config.yaml
d_mlp: 512
vocab_size: 32000
norm_eps: 1e-05
qk_norm: false
parallel_block: false
init_std_down: 0.00441
decay_fraction: 0.889
final_lr_fraction: 0.0
MLP neurons of a small language model. Each row is named by its layer, matrix (gate and up: input weights; down: output weights) and neuron, and shows model dimensions 48-175. Each number is 50 + 15 x the weight over its row's rms, rounded and kept within 0 to 99. A neuron's up and down rows have the sign that makes its largest values positive.
A block is one neuron, or neurons of one layer that tend to fire together. After each block is what it responds to, as a language model described it from the Wikipedia text at the highest values.

L7.gate2:53 48 53 48 41 51 71 55 37 44 37 51 45 57 61 25 40 51 53 49 46 37 29 83 46 31 25 58 47 39 77 60 69 76 39 35 47 62 50 37 65 55 18 58 32 43 34 65 46 58 44 28 53 44 45 41 36 53 40 56 61 66 48 53 82 45 37 54 48 43 60 52 47 65 24 45 80 52 63 68 44 90 45 53 51 39 43 59 47 60 38 57 71 34 69 59 55 49 51 54 43 76 57 76 47 20 54 87 66 36 20 62 45 72 43 54 51 61 83 44 47 64 18 21 69 67 39 15
L7.up2:46 50 46 44 49 28 36 23 55 40 09 33 42 33 52 38 36 38 39 42 42 45 41 58 53 61 49 35 31 48 32 30 22 73 59 54 31 37 34 46 67 60 78 14 49 47 67 52 64 45 49 48 44 67 66 69 29 40 66 64 64 54 66 63 65 42 72 56 66 65 46 60 58 76 61 60 55 57 31 53 79 39 44 34 56 55 35 66 19 33 52 53 62 59 42 54 62 37 61 62 51 38 74 74 49 34 69 43 45 28 75 20 43 45 46 59 61 47 75 26 36 62 46 70 65 52 35 50
L7.down2:73 28 38 28 47 31 29 35 65 61 41 44 44 56 31 75 43 39 20 27 31 62 74 41 57 52 70 49 59 48 29 20 54 78 52 58 69 22 36 41 61 50 84 27 64 62 56 56 33 29 53 72 57 75 52 57 54 39 47 60 42 34 66 45 55 46 61 37 29 56 65 59 58 66 62 72 40 32 48 36 60 38 38 04 66 43 59 67 34 35 70 48 31 57 48 29 66 46 65 56 53 49 61 65 68 56 62 41 51 36 44 43 56 25 31 23 44 33 43 34 58 40 68 52 64 62 35 58
L7.gate86:60 41 42 24 26 74 45 48 39 68 50 48 13 22 41 59 52 35 54 49 15 54 40 49 52 46 68 54 59 53 42 40 45 63 46 43 32 46 56 65 54 48 70 74 54 33 63 46 51 59 54 41 53 52 51 23 32 71 67 04 61 62 69 49 60 35 36 57 59 41 43 44 53 53 36 31 47 33 50 17 24 56 68 53 78 75 64 41 54 08 38 52 85 38 82 46 59 30 33 59 61 42 57 61 65 61 41 51 55 39 60 42 53 37 55 53 25 28 41 33 57 64 25 66 52 39 70 41
L7.up86:99 60 57 57 68 53 59 34 75 27 41 62 28 37 44 52 40 74 34 54 63 72 53 47 63 32 46 48 52 56 60 47 64 72 44 39 52 38 39 55 58 39 59 59 44 14 53 43 41 77 59 60 69 47 59 15 69 87 62 62 31 44 42 49 42 37 63 73 54 52 60 45 41 49 57 56 49 40 43 66 34 56 43 48 44 56 59 49 30 43 48 09 56 39 89 65 72 47 07 44 50 50 25 61 35 47 49 57 53 46 31 41 55 56 65 70 67 51 33 54 41 59 26 58 46 52 55 77
L7.down86:39 35 43 33 57 84 49 53 49 59 60 31 38 48 51 53 34 28 19 62 47 38 81 63 68 63 52 37 37 39 30 56 48 54 67 61 42 60 58 65 44 47 55 35 69 25 52 34 53 57 49 42 80 51 34 71 50 36 58 45 52 53 83 71 42 45 48 53 36 34 69 74 49 54 38 62 54 39 15 46 63 45 44 62 54 63 34 24 51 50 69 51 43 21 68 41 46 43 62 66 37 41 51 40 45 35 55 49 64 23 27 60 35 90 37 74 25 31 37 24 50 51 54 30 70 33 27 42
L7.gate108:65 45 44 35 47 14 33 54 63 43 53 41 33 41 47 66 37 66 35 35 40 73 36 58 36 41 70 50 51 33 33 34 41 55 61 52 34 44 53 46 79 52 54 37 37 13 51 63 43 24 69 29 31 26 48 78 58 70 31 59 42 41 66 46 79 53 41 54 51 58 45 47 48 75 84 39 46 49 58 50 27 49 39 54 53 70 51 52 47 33 54 48 43 44 60 52 46 49 70 52 64 63 49 58 61 28 89 64 21 63 48 39 23 72 68 64 46 45 54 63 52 84 31 50 81 70 29 43
L7.up108:45 48 22 52 42 60 67 44 54 09 59 44 36 55 73 61 32 63 51 56 63 87 36 31 49 22 35 58 68 37 35 65 69 60 51 49 47 31 52 33 51 59 65 36 56 62 45 61 28 50 42 57 18 39 50 64 49 45 74 43 25 24 52 61 51 51 31 66 60 24 62 76 30 60 60 60 07 26 32 62 51 61 77 40 73 74 65 53 55 14 64 41 64 44 67 41 63 41 95 41 46 48 49 38 71 40 53 77 34 58 41 69 52 58 62 50 55 77 36 52 55 44 74 54 75 28 35 41
L7.down108:73 50 34 54 49 36 61 49 34 76 40 46 48 69 16 28 61 34 47 24 41 49 66 66 89 51 56 19 57 53 52 49 27 69 36 70 64 52 45 27 55 51 43 39 46 29 68 61 55 42 42 83 48 43 24 55 84 66 45 29 52 38 57 43 45 60 34 54 52 66 18 47 49 49 59 59 66 56 41 76 51 47 37 38 53 21 48 39 53 79 32 71 49 40 43 82 25 24 57 65 45 34 83 57 53 58 58 40 75 69 56 25 41 51 45 60 67 36 63 52 48 38 52 70 26 38 31 62
L7.gate141:45 51 44 33 22 63 54 56 65 43 28 54 39 61 44 31 48 49 42 20 47 53 68 58 58 63 85 34 61 86 34 57 31 60 51 25 70 42 57 95 53 79 50 51 65 43 62 32 28 42 53 34 36 38 75 32 56 29 33 61 41 45 44 38 21 33 45 54 37 21 69 39 53 57 32 46 34 43 33 46 79 40 23 62 43 42 51 38 62 57 50 58 56 41 48 66 44 70 54 71 48 26 40 42 57 39 55 64 47 09 47 77 45 57 36 64 64 50 44 45 38 89 51 26 61 44 61 35
L7.up141:41 55 64 40 49 23 32 72 75 43 46 30 19 45 71 61 65 28 71 54 40 62 48 38 51 63 74 41 22 59 85 56 56 46 54 44 73 77 47 81 52 58 55 41 54 33 57 72 45 40 32 62 44 66 61 39 65 33 73 59 51 65 49 21 72 30 49 56 55 28 36 27 61 42 41 62 40 36 35 48 43 43 54 51 28 37 67 45 86 49 35 26 43 46 59 24 71 55 54 65 46 27 56 53 51 37 70 37 65 22 37 56 48 50 70 51 52 49 46 58 51 34 56 46 63 33 40 42
L7.down141:81 41 36 23 50 54 70 27 56 52 82 64 51 51 46 69 46 40 34 47 83 39 74 47 52 62 81 41 68 49 41 25 64 99 16 50 32 42 72 30 48 47 48 22 59 37 42 60 64 22 47 53 49 46 40 62 69 63 60 53 44 38 47 55 38 51 48 40 41 49 60 89 25 36 46 45 50 30 19 36 47 48 32 37 52 52 46 32 16 63 65 36 52 62 40 75 38 50 63 63 28 76 60 47 32 54 53 58 50 55 49 55 41 39 50 76 38 38 47 49 60 47 40 69 52 39 33 65
Responds to: Prepositions after affiliation verbs (selected by, member of, remained with, attached to), plus final tokens of team or person names like Sox, Rangers, Scott.

L10.gate24:41 57 52 52 55 17 53 56 20 52 62 47 65 77 35 54 56 32 41 51 76 36 42 41 35 51 74 26 71 66 56 47 24 70 37 47 54 68 37 56 77 65 40 61 50 55 30 58 53 37 64 59 36 64 62 29 57 55 54 74 42 48 81 55 42 26 60 24 44 40 44 59 58 55 53 50 56 80 61 66 38 31 36 75 23 47 37 28 77 56 40 65 24 43 45 56 37 55 53 58 65 48 65 78 32 40 91 57 51 60 75 77 72 51 64 43 40 68 65 59 29 46 45 55 21 52 59 43
L10.up24:33 99 62 57 48 58 54 62 68 59 74 52 36 26 54 63 67 43 44 54 62 39 75 34 68 08 63 60 43 54 43 30 41 80 36 35 51 54 54 54 56 81 67 50 61 34 43 49 43 44 42 48 33 32 41 38 61 61 37 77 46 32 67 51 54 56 39 31 60 58 26 53 59 45 33 66 40 45 42 60 52 65 54 53 34 53 54 15 58 44 32 46 30 25 39 54 67 45 47 49 40 33 76 34 46 54 45 57 23 53 40 81 52 41 64 30 66 54 56 43 56 69 44 50 51 42 48 41
L10.down24:10 63 44 66 58 63 50 51 57 48 51 36 54 56 47 37 34 35 58 54 70 25 59 35 31 68 54 52 44 75 30 13 51 99 48 26 56 63 76 38 55 51 55 46 60 73 58 39 39 35 42 41 70 59 29 49 46 71 38 47 40 29 68 66 17 29 27 44 39 65 51 42 54 63 48 46 57 44 35 78 24 38 48 71 19 42 46 42 50 41 47 40 38 68 30 30 72 70 47 40 52 45 85 38 66 57 30 40 51 56 27 50 69 29 44 34 57 41 61 45 52 58 40 47 67 18 42 30
Responds to: Tokens opening a parenthetical right after a name or title in Wikipedia lead lines, such as "(", CJK name characters, birth years ("(born", 鈴, 1930), plus nearby dates and line breaks.

L10.gate199:99 44 37 43 35 52 49 63 48 31 49 58 46 61 68 52 48 51 47 70 28 69 54 61 36 34 47 58 66 58 55 59 44 72 35 61 37 39 61 79 52 17 46 66 36 53 46 74 38 41 25 68 69 55 54 79 45 53 43 53 59 61 67 49 55 51 45 45 48 36 75 77 41 58 26 43 67 35 47 53 28 54 56 63 40 63 39 36 60 48 48 67 32 53 69 40 76 36 37 63 70 29 65 76 63 57 62 39 23 50 38 52 45 42 58 44 50 63 45 46 57 38 68 67 85 70 77 51
L10.up199:65 44 51 62 48 45 39 72 54 44 32 55 49 12 29 59 49 49 61 51 37 53 49 56 64 65 42 45 60 26 38 63 71 56 41 30 42 16 43 63 37 68 73 60 28 33 54 53 44 38 47 47 68 41 32 47 44 73 74 57 65 61 52 40 70 54 26 49 58 51 75 41 44 51 45 27 31 25 24 57 44 38 70 56 56 55 88 06 58 40 55 69 49 33 68 34 55 53 43 63 75 39 70 49 81 32 53 45 64 46 71 34 47 59 23 31 29 39 50 39 36 26 33 64 73 35 64 59
L10.down199:68 42 33 70 54 59 51 36 38 66 64 40 64 39 69 52 27 07 28 33 45 52 75 56 52 26 75 53 60 62 40 55 54 53 71 35 48 48 79 72 28 57 35 43 46 31 38 27 30 38 41 58 32 52 60 54 24 29 63 48 42 23 83 73 55 57 34 64 66 47 58 17 44 49 48 40 30 15 58 55 49 44 34 39 83 39 43 45 43 63 70 57 52 49 49 40 58 58 52 56 40 38 62 43 12 40 50 53 50 46 29 50 60 90 53 46 49 72 55 24 40 50 45 51 52 57 78 70
Responds to: Surnames or surname pieces right after a first name, often in tables and name lists, e.g. Smith, Dixon, Brock(lehurst), Wheel(ock).

L4.gate99:30 43 44 59 70 33 55 46 36 50 69 54 09 38 42 56 48 75 37 59 37 40 61 57 32 61 58 42 56 64 36 33 59 62 77 59 23 52 41 49 48 63 56 63 53 57 51 33 53 45 41 26 44 53 44 69 60 31 80 46 61 36 48 80 44 34 46 72 76 55 51 56 57 46 73 52 38 40 59 51 36 43 39 44 67 67 68 31 47 24 61 72 64 82 13 45 56 25 64 50 46 19 51 35 58 41 86 57 82 25 52 52 63 30 62 78 46 39 37 53 31 57 75 44 60 47 44 14
L4.up99:40 62 67 42 69 30 55 33 24 39 08 54 87 54 59 42 37 53 39 71 54 68 52 13 75 56 37 36 62 72 96 43 44 50 70 45 40 57 53 60 55 50 60 40 43 52 58 49 69 47 47 39 47 56 52 56 67 56 29 61 51 74 59 57 47 41 37 29 43 82 28 37 51 37 59 61 41 55 36 36 52 50 46 57 39 56 39 51 49 56 55 36 48 61 46 69 34 38 46 58 70 52 52 82 25 36 84 33 61 62 57 57 44 62 72 39 43 33 50 51 51 47 32 64 28 58 72 35
L4.down99:37 67 31 42 49 54 53 81 56 56 69 44 12 47 40 63 57 48 56 25 70 49 66 66 50 58 70 69 45 38 27 57 65 90 57 50 47 53 23 46 46 57 36 35 36 44 38 46 31 49 37 50 68 51 51 46 61 51 57 35 32 48 21 37 63 56 58 53 67 31 37 75 22 36 71 68 56 23 51 42 57 37 44 22 65 52 65 48 63 57 56 71 69 34 48 39 42 41 59 52 51 53 70 30 54 59 42 31 53 26 00 70 71 27 60 69 51 34 61 48 62 65 56 57 47 39 42 40
L4.gate114:42 40 53 29 45 34 39 34 99 38 69 57 42 51 92 47 47 60 66 53 44 55 64 41 47 36 64 47 23 45 71 69 45 64 47 63 38 41 64 48 23 56 41 50 73 43 56 41 21 59 57 44 58 63 42 59 59 31 17 65 44 46 43 35 57 42 61 27 55 73 51 51 41 56 46 57 43 66 44 66 63 59 56 37 28 60 34 50 38 76 66 25 39 60 56 70 34 40 49 59 54 60 51 43 51 19 67 47 72 26 62 63 64 42 69 08 64 61 34 44 30 52 44 52 29 54 51 56
L4.up114:37 63 58 26 68 42 67 41 45 35 53 42 33 72 18 55 61 47 50 30 37 41 45 59 51 56 60 50 66 10 20 42 60 65 85 58 52 43 40 47 32 56 17 50 51 67 56 22 28 51 43 36 73 62 53 62 62 45 45 58 36 38 77 30 48 39 52 65 59 53 64 66 66 37 58 46 19 43 59 48 56 36 64 78 39 63 69 44 75 43 43 34 74 48 79 68 49 44 86 71 36 68 24 26 41 65 52 53 44 71 12 69 85 63 62 57 37 39 22 49 49 42 81 66 63 29 39 44
L4.down114:56 70 21 53 33 59 75 64 30 58 62 42 50 51 47 59 21 49 31 59 58 58 47 60 55 57 32 60 50 48 64 80 43 48 36 61 54 40 64 41 58 58 72 64 41 69 40 67 38 54 38 38 33 45 58 47 53 54 67 52 56 60 54 72 56 49 69 47 60 75 25 37 22 79 36 32 49 55 73 62 15 38 47 50 66 46 41 60 32 58 48 58 76 63 36 35 78 73 37 48 45 57 56 67 70 23 49 64 38 28 41 21 21 42 68 42 50 45 79 46 30 75 45 46 44 83 42 60
L4.gate260:93 27 58 38 48 40 66 49 58 48 59 61 57 47 19 26 59 30 76 33 24 72 63 46 37 40 33 69 50 43 67 35 60 33 56 40 41 44 40 83 59 53 54 51 40 50 59 29 39 41 30 71 26 33 54 92 70 72 74 42 56 67 66 66 72 60 53 55 47 45 68 55 72 71 48 46 44 30 42 37 52 32 56 62 40 37 82 67 45 42 45 82 56 58 27 58 68 22 83 48 57 40 72 57 64 59 51 66 56 38 59 53 63 56 72 73 15 67 34 44 39 39 49 64 23 65 48 37
L4.up260:40 21 44 55 54 32 59 26 25 33 54 49 62 44 38 20 74 41 35 63 53 41 48 59 46 55 50 53 39 59 49 71 56 49 66 60 27 54 35 32 46 61 52 61 63 53 56 53 61 36 26 47 43 79 35 30 67 48 55 56 61 49 49 45 67 43 46 51 70 63 81 64 43 62 60 50 52 47 69 80 40 61 53 26 40 57 55 71 88 54 49 46 34 51 48 37 61 54 56 87 29 72 30 41 45 44 53 87 69 20 47 28 75 39 47 28 44 64 63 85 76 66 34 69 53 46 51 43
L4.down260:52 38 60 35 52 64 45 42 36 49 39 38 46 35 91 70 45 52 37 54 41 43 56 23 54 53 76 44 32 35 37 46 77 57 42 68 56 60 65 53 45 72 31 46 41 41 41 34 38 52 53 34 43 45 98 28 40 30 48 75 58 47 75 58 31 32 14 38 52 49 62 46 38 52 54 33 38 76 58 64 67 65 52 44 61 66 37 61 62 46 40 51 91 43 57 50 38 67 43 68 63 74 32 13 65 27 60 42 27 64 33 43 40 39 38 74 75 52 44 44 19 86 40 13 44 50 53 50
L4.gate264:53 44 61 57 53 37 39 54 51 40 60 43 61 62 46 29 11 63 95 45 21 29 12 45 48 34 52 56 31 48 46 45 54 17 62 42 60 52 59 55 55 64 28 24 55 53 56 62 28 44 31 46 50 33 73 34 65 28 38 53 40 40 55 71 60 55 50 80 68 81 37 69 75 38 58 49 36 67 59 78 54 61 30 47 64 49 43 61 51 52 60 55 44 48 49 24 42 51 72 30 56 44 59 43 44 57 26 70 51 31 48 55 47 22 44 30 49 57 66 57 55 48 45 59 40 58 51 57
L4.up264:62 58 16 49 51 57 34 50 45 48 57 42 72 32 57 39 53 59 40 57 29 63 12 61 45 74 55 85 52 34 60 54 41 51 67 88 38 36 65 54 40 60 58 34 29 47 53 47 41 63 34 40 29 49 51 72 56 59 27 56 68 41 43 19 29 42 58 39 57 30 33 52 57 45 38 50 28 55 53 70 60 66 61 57 55 63 66 54 43 72 62 56 48 70 52 53 54 60 73 36 48 56 26 56 45 62 57 81 57 73 73 27 58 45 51 38 52 58 34 50 55 52 44 68 32 51 35 81
L4.down264:48 18 16 63 27 69 97 59 23 64 48 79 66 71 26 61 41 53 66 18 47 52 58 11 32 40 64 52 46 62 62 66 38 73 64 43 67 68 50 70 45 64 48 71 46 65 44 47 63 45 60 47 50 38 37 20 60 45 20 33 49 47 56 71 66 05 47 65 48 42 52 39 55 45 41 48 55 36 46 47 32 48 31 28 16 44 40 36 45 57 62 55 34 60 51 53 34 71 57 54 29 54 51 36 33 52 45 60 53 63 37 68 64 61 40 78 28 43 46 42 47 25 28 35 48 52 56 60
Responds to: Digit pieces inside long numbers in tables and infoboxes, such as coordinates, decimals and IDs (46.876'27'26); also Chinese character bytes, and "for" after worked or played.

L4.gate115:44 40 64 65 58 79 65 36 60 56 41 64 58 33 67 58 45 25 70 49 50 36 52 59 49 31 41 48 34 37 39 71 66 51 50 44 49 25 46 35 59 52 67 51 56 20 81 19 53 78 72 71 72 20 59 50 64 44 41 46 30 45 65 23 34 32 35 31 27 64 58 34 45 56 43 56 47 33 47 43 34 63 19 52 34 53 42 53 63 53 46 56 44 42 63 34 46 43 34 35 41 65 23 20 67 59 64 58 37 30 39 59 72 55 71 66 41 44 63 21 14 57 67 62 90 48 74 55
L4.up115:55 37 82 64 47 29 50 75 50 48 45 74 51 49 61 73 29 60 28 41 92 47 59 57 34 53 37 42 58 25 32 66 43 51 76 46 47 54 52 69 57 43 77 35 29 64 50 51 41 33 46 41 65 41 60 30 42 33 69 76 47 20 47 55 36 34 49 56 50 39 46 64 53 48 45 44 65 31 58 80 18 62 33 49 53 57 45 64 38 48 79 28 63 61 52 32 64 36 29 61 54 60 58 53 46 54 20 70 19 38 77 47 35 61 50 70 70 60 49 55 47 42 61 49 34 62 51 59
L4.down115:49 35 43 23 43 42 53 31 35 61 48 55 54 62 38 58 49 53 41 81 57 43 27 60 61 37 76 78 63 45 81 39 64 60 41 31 51 29 62 60 33 48 28 22 37 60 68 69 42 54 54 33 14 33 65 45 53 37 62 47 52 33 42 62 75 63 22 61 55 37 58 40 32 52 38 53 90 55 26 65 37 40 39 20 48 61 68 38 62 56 30 48 49 48 22 36 52 70 41 46 63 53 30 78 61 37 85 32 67 47 59 33 53 48 41 58 61 12 44 56 56 61 39 62 35 49 45 46
L4.gate244:44 37 16 16 50 49 57 22 56 35 47 21 34 36 44 44 80 52 54 58 50 46 30 47 52 45 28 52 50 39 79 39 67 71 73 35 33 40 49 50 46 66 61 34 50 66 43 71 39 48 69 22 64 24 54 55 50 47 48 46 53 54 43 89 47 41 48 75 47 30 50 37 53 39 42 41 41 29 37 46 40 52 45 50 69 68 52 31 58 48 52 42 46 47 57 67 38 38 61 29 66 66 51 51 81 52 60 59 30 19 51 54 48 75 72 65 54 41 41 51 21 79 40 52 76 45 47 19
L4.up244:30 21 53 73 50 62 41 86 53 36 42 57 82 34 55 65 52 39 50 50 21 61 38 43 26 65 60 66 44 52 46 59 40 49 33 47 66 32 49 39 66 55 69 41 37 66 34 27 49 48 47 34 70 34 29 51 51 51 54 53 62 42 48 43 78 47 57 87 60 24 53 40 45 74 57 51 46 28 28 64 35 67 60 48 37 66 67 63 65 31 57 35 62 50 45 52 57 45 16 44 33 61 51 56 84 54 42 70 55 13 30 18 74 58 36 61 61 66 25 50 53 38 63 53 54 38 21 38
L4.down244:57 67 25 40 60 20 55 47 47 54 30 31 21 57 29 41 34 25 56 35 74 51 76 63 60 63 52 36 26 28 53 40 63 77 48 57 39 64 24 53 38 46 28 37 52 39 66 41 51 43 48 68 43 44 56 36 64 46 13 46 41 48 52 43 57 62 56 09 48 75 44 67 27 23 50 67 75 83 35 54 34 71 23 46 42 42 41 41 56 63 46 56 51 80 52 49 33 47 49 53 61 59 53 38 00 70 76 52 51 73 60 63 44 53 71 43 37 38 61 33 54 60 37 63 41 53 88 68
L4.gate287:47 34 50 27 37 57 91 41 80 73 47 74 52 40 37 64 91 38 63 50 40 43 57 44 57 75 54 61 38 78 46 43 42 58 56 31 49 27 45 38 47 80 40 58 29 36 52 51 45 28 52 48 50 39 67 59 68 61 41 65 42 22 70 58 68 62 37 60 69 36 20 49 49 54 60 29 41 35 29 37 28 51 70 46 48 54 63 63 52 48 39 50 64 55 41 75 66 55 48 65 40 82 42 51 73 64 62 34 44 62 66 16 60 65 64 48 42 49 26 67 37 54 40 42 59 71 19 67
L4.up287:58 35 61 24 48 45 55 42 62 44 47 59 58 30 69 46 66 48 49 38 51 33 48 34 51 28 50 66 72 56 53 48 38 59 57 36 51 26 43 37 17 37 49 75 46 50 23 41 34 23 58 63 25 50 59 49 63 94 71 68 58 44 37 54 60 52 33 39 55 28 42 33 63 45 46 56 70 56 64 37 54 36 32 15 18 65 48 62 16 13 83 56 39 56 75 59 99 62 52 44 38 59 71 59 43 45 36 32 36 57 64 42 71 52 27 65 38 34 43 73 26 85 30 50 71 49 47 36
L4.down287:45 70 55 41 75 74 50 41 24 42 55 12 45 63 73 44 26 75 33 48 55 43 35 34 46 46 32 47 65 34 38 25 17 52 49 56 59 67 73 77 48 35 58 29 50 40 59 57 38 73 48 71 35 59 41 62 65 61 73 30 60 65 51 35 73 49 59 47 52 43 42 49 58 43 52 85 67 43 47 66 58 23 49 58 35 31 63 42 29 59 51 77 41 73 58 44 43 50 32 44 36 20 41 49 43 20 34 30 59 40 26 70 65 41 32 59 49 56 82 45 61 53 67 69 52 52 62 45
L4.gate288:47 41 29 38 76 34 35 37 57 59 28 65 48 49 56 76 20 59 64 42 34 53 29 44 50 70 47 57 51 25 39 48 36 55 70 39 68 52 64 68 46 42 66 41 48 32 47 45 56 45 80 38 50 55 54 43 65 33 37 66 24 39 63 52 63 67 48 20 50 63 79 39 46 81 38 52 48 13 55 54 44 52 16 38 41 33 53 58 49 58 52 71 44 62 53 48 55 26 57 59 56 50 22 71 60 43 50 57 25 57 34 59 47 39 68 29 63 40 40 47 62 81 38 62 52 78 57 73
L4.up288:64 55 41 69 26 32 70 45 77 42 49 61 50 42 62 64 46 16 29 55 48 53 61 42 54 48 40 61 35 28 20 64 61 62 33 39 68 43 21 58 47 37 59 59 33 39 64 20 35 49 50 19 57 24 40 36 63 72 55 50 41 47 56 71 59 45 49 56 58 59 69 08 69 85 28 38 26 32 43 77 52 49 39 50 44 19 70 45 60 57 44 45 53 65 62 70 64 41 56 64 72 43 50 46 38 55 46 24 31 64 59 27 50 18 55 60 33 59 40 74 55 62 79 61 54 61 46 61
L4.down288:68 70 63 37 68 50 53 59 42 41 69 58 43 64 29 24 43 25 07 37 53 29 63 56 66 51 58 57 70 48 58 60 61 76 42 32 42 50 67 39 46 42 57 50 41 52 68 54 53 46 57 47 46 69 33 78 67 57 52 24 59 61 45 45 46 28 54 33 51 27 11 45 59 41 55 52 65 65 43 46 65 53 51 37 42 71 46 38 53 29 45 39 65 35 37 47 48 46 33 43 28 60 61 27 32 31 57 66 85 58 46 54 70 55 56 62 77 57 72 62 49 42 19 52 44 46 24 35
Responds to: Final word-piece completing a split surname or proper name, often a short ending like e or s, as in Row-e, Gear-e, Alber-s, Calder-ón.

L7.gate55:52 36 61 67 59 49 67 56 48 57 44 50 67 63 41 38 79 43 29 25 72 30 72 74 50 46 36 57 37 65 29 53 38 83 61 59 42 45 46 38 31 49 24 51 57 63 42 58 26 55 62 44 41 63 60 54 61 33 37 60 45 45 54 37 60 52 53 50 57 30 58 55 61 44 60 73 15 34 44 37 30 42 37 37 50 22 42 73 49 72 64 42 37 47 30 46 42 79 58 40 54 42 23 35 34 77 77 43 37 23 36 57 48 38 59 50 66 54 42 55 62 55 60 81 28 53 53 31
L7.up55:45 72 53 30 50 53 35 74 44 57 52 51 32 68 17 54 70 28 32 42 47 55 67 44 81 56 71 67 78 52 24 75 61 40 53 65 40 62 20 36 46 60 43 61 32 57 78 51 44 56 68 55 30 48 58 39 44 52 37 59 36 63 50 56 40 62 59 40 49 46 30 49 26 36 42 32 31 38 20 14 33 55 27 54 36 47 58 66 32 69 49 70 56 42 49 55 58 39 23 63 46 56 55 54 51 56 27 59 23 25 64 73 40 59 16 59 45 16 42 48 33 38 26 56 65 47 63 27
L7.down55:65 45 54 80 94 47 44 38 40 38 35 54 49 23 82 46 37 52 42 57 64 38 30 49 21 47 14 63 51 45 83 52 61 89 59 49 56 41 58 63 59 38 57 38 55 46 35 59 52 47 45 34 59 62 49 68 44 37 55 59 67 23 53 32 60 22 20 50 47 42 62 59 76 49 67 66 60 52 50 74 72 46 67 33 58 66 63 22 56 42 52 16 59 55 42 13 25 62 50 47 51 50 26 68 53 36 53 33 52 36 35 35 63 67 53 58 20 85 41 29 44 19 57 65 38 67 52 76
L7.gate120:90 47 83 29 54 47 31 13 53 51 64 41 70 64 52 52 69 45 66 61 62 38 63 55 65 12 52 40 30 55 34 56 37 75 21 26 38 45 21 43 61 31 24 53 31 33 30 66 50 54 27 53 74 71 39 55 46 50 44 46 58 45 57 46 67 35 37 51 46 42 49 47 56 54 54 36 58 24 52 38 52 60 53 39 31 32 32 41 55 17 63 62 54 42 37 61 33 23 45 42 52 58 44 50 72 66 73 42 25 47 49 62 72 69 69 66 63 43 67 65 44 45 57 41 55 44 27 41
L7.up120:46 43 77 53 56 76 33 51 52 51 54 40 56 94 62 69 57 12 48 74 57 40 44 52 65 47 51 70 51 48 84 54 57 43 55 78 57 40 39 65 41 39 39 44 48 47 64 42 56 55 59 60 44 23 42 73 52 40 38 54 46 51 86 50 53 63 62 43 64 47 68 40 45 61 42 28 37 45 59 48 59 47 79 46 44 66 74 66 60 22 59 41 36 55 62 45 21 33 33 45 70 66 34 22 63 82 77 53 11 30 41 45 55 50 67 51 45 89 65 54 55 55 49 21 53 67 32 37
L7.down120:54 61 48 40 54 55 71 67 50 55 79 47 54 57 16 44 31 57 44 46 23 47 57 49 61 46 60 43 89 64 29 31 49 70 57 27 37 50 67 55 32 44 62 61 55 53 46 42 77 27 20 56 76 30 68 14 62 34 60 56 61 57 33 52 70 42 64 36 43 50 16 42 48 52 28 34 61 51 37 53 32 47 30 56 17 31 58 58 33 75 59 58 77 71 47 55 43 49 52 60 37 40 65 46 29 38 44 14 59 61 35 20 31 24 44 44 56 24 48 28 38 50 63 81 34 36 50 39
L7.gate179:57 74 33 83 53 61 71 50 76 39 47 44 42 65 51 47 38 53 59 42 54 35 65 25 69 29 66 48 53 38 81 41 40 43 48 43 75 13 58 48 17 69 59 63 78 36 49 45 72 67 62 40 31 47 53 51 75 38 50 41 54 49 45 88 24 45 69 63 61 48 23 60 54 48 43 37 20 52 54 60 65 35 67 44 49 62 54 63 60 46 36 31 24 50 50 74 53 49 68 26 81 28 57 64 39 61 63 49 27 45 30 26 70 57 78 45 39 51 60 52 15 81 45 56 47 31 44 65
L7.up179:72 34 46 32 40 97 55 86 42 58 66 49 60 38 39 38 54 53 49 39 30 54 49 57 52 63 63 53 35 44 38 68 47 37 40 45 25 84 40 47 41 64 40 51 55 56 50 07 63 20 59 49 48 38 55 65 38 67 52 48 60 61 71 58 85 62 21 54 53 39 57 40 76 77 44 41 59 50 37 21 35 51 45 46 50 49 27 34 61 30 39 74 40 64 58 59 47 42 48 57 56 76 32 65 41 29 51 40 06 35 43 58 48 44 50 78 50 45 44 53 67 38 43 70 63 45 61 54
L7.down179:20 57 63 65 37 48 53 71 36 50 40 48 46 46 58 64 59 80 63 46 51 51 48 59 58 38 54 45 55 14 91 44 76 29 52 30 47 35 49 67 64 75 54 45 59 41 49 66 44 50 67 24 17 43 25 36 36 55 44 55 62 57 32 53 46 67 25 68 48 76 54 39 28 35 54 56 67 44 26 37 39 70 74 43 83 61 49 54 54 66 38 45 45 32 30 31 70 65 25 25 75 27 84 62 56 70 37 31 54 66 54 59 59 67 53 38 16 57 42 60 40 45 45 69 55 50 43 52
L7.gate253:17 26 61 37 54 46 40 79 42 69 38 46 21 62 48 43 59 56 63 60 70 52 61 64 53 48 74 92 57 56 73 52 28 50 48 42 76 24 19 52 58 61 43 82 64 68 48 53 73 56 39 60 30 54 60 50 48 59 58 34 53 50 66 50 67 42 68 49 68 45 27 57 40 64 68 64 32 68 48 54 61 43 28 53 46 57 62 45 58 63 75 59 63 57 45 36 66 44 72 63 50 43 56 39 17 58 63 39 28 47 53 48 61 20 44 45 66 31 42 11 60 67 61 61 48 49 90 21
L7.up253:41 69 63 68 63 59 59 21 40 53 53 58 42 61 34 40 52 79 60 14 55 56 66 60 45 39 50 29 44 40 33 46 57 65 58 61 52 43 49 54 38 62 49 50 65 44 57 84 49 43 43 63 63 51 79 47 74 51 10 64 58 49 30 42 17 44 57 33 39 55 51 65 23 39 64 42 46 34 51 44 46 62 58 32 36 41 46 51 46 33 57 30 64 37 49 55 45 55 23 34 60 53 36 49 66 52 37 48 48 99 58 85 42 63 68 50 28 28 65 68 21 39 63 39 54 52 27 63
L7.down253:71 31 52 31 57 71 51 79 55 39 25 50 68 29 68 60 43 44 24 74 68 49 49 64 62 57 20 64 56 67 50 57 47 73 44 47 45 62 26 74 64 46 60 64 51 42 30 13 37 60 64 17 51 57 55 55 29 30 31 48 46 37 69 87 64 24 48 39 47 19 66 43 72 56 49 53 52 46 26 68 45 48 55 57 22 55 55 26 70 53 37 52 53 65 50 50 26 46 70 50 18 63 27 46 60 39 65 50 11 00 31 33 63 49 52 64 48 67 37 41 79 60 61 43 42 44 66 40
Responds to: Continuation pieces inside rare proper names (Sul-ly, Ferrer-o, Morax-ella), CJK characters after an opening parenthesis, and pipe separators in sports-results tables.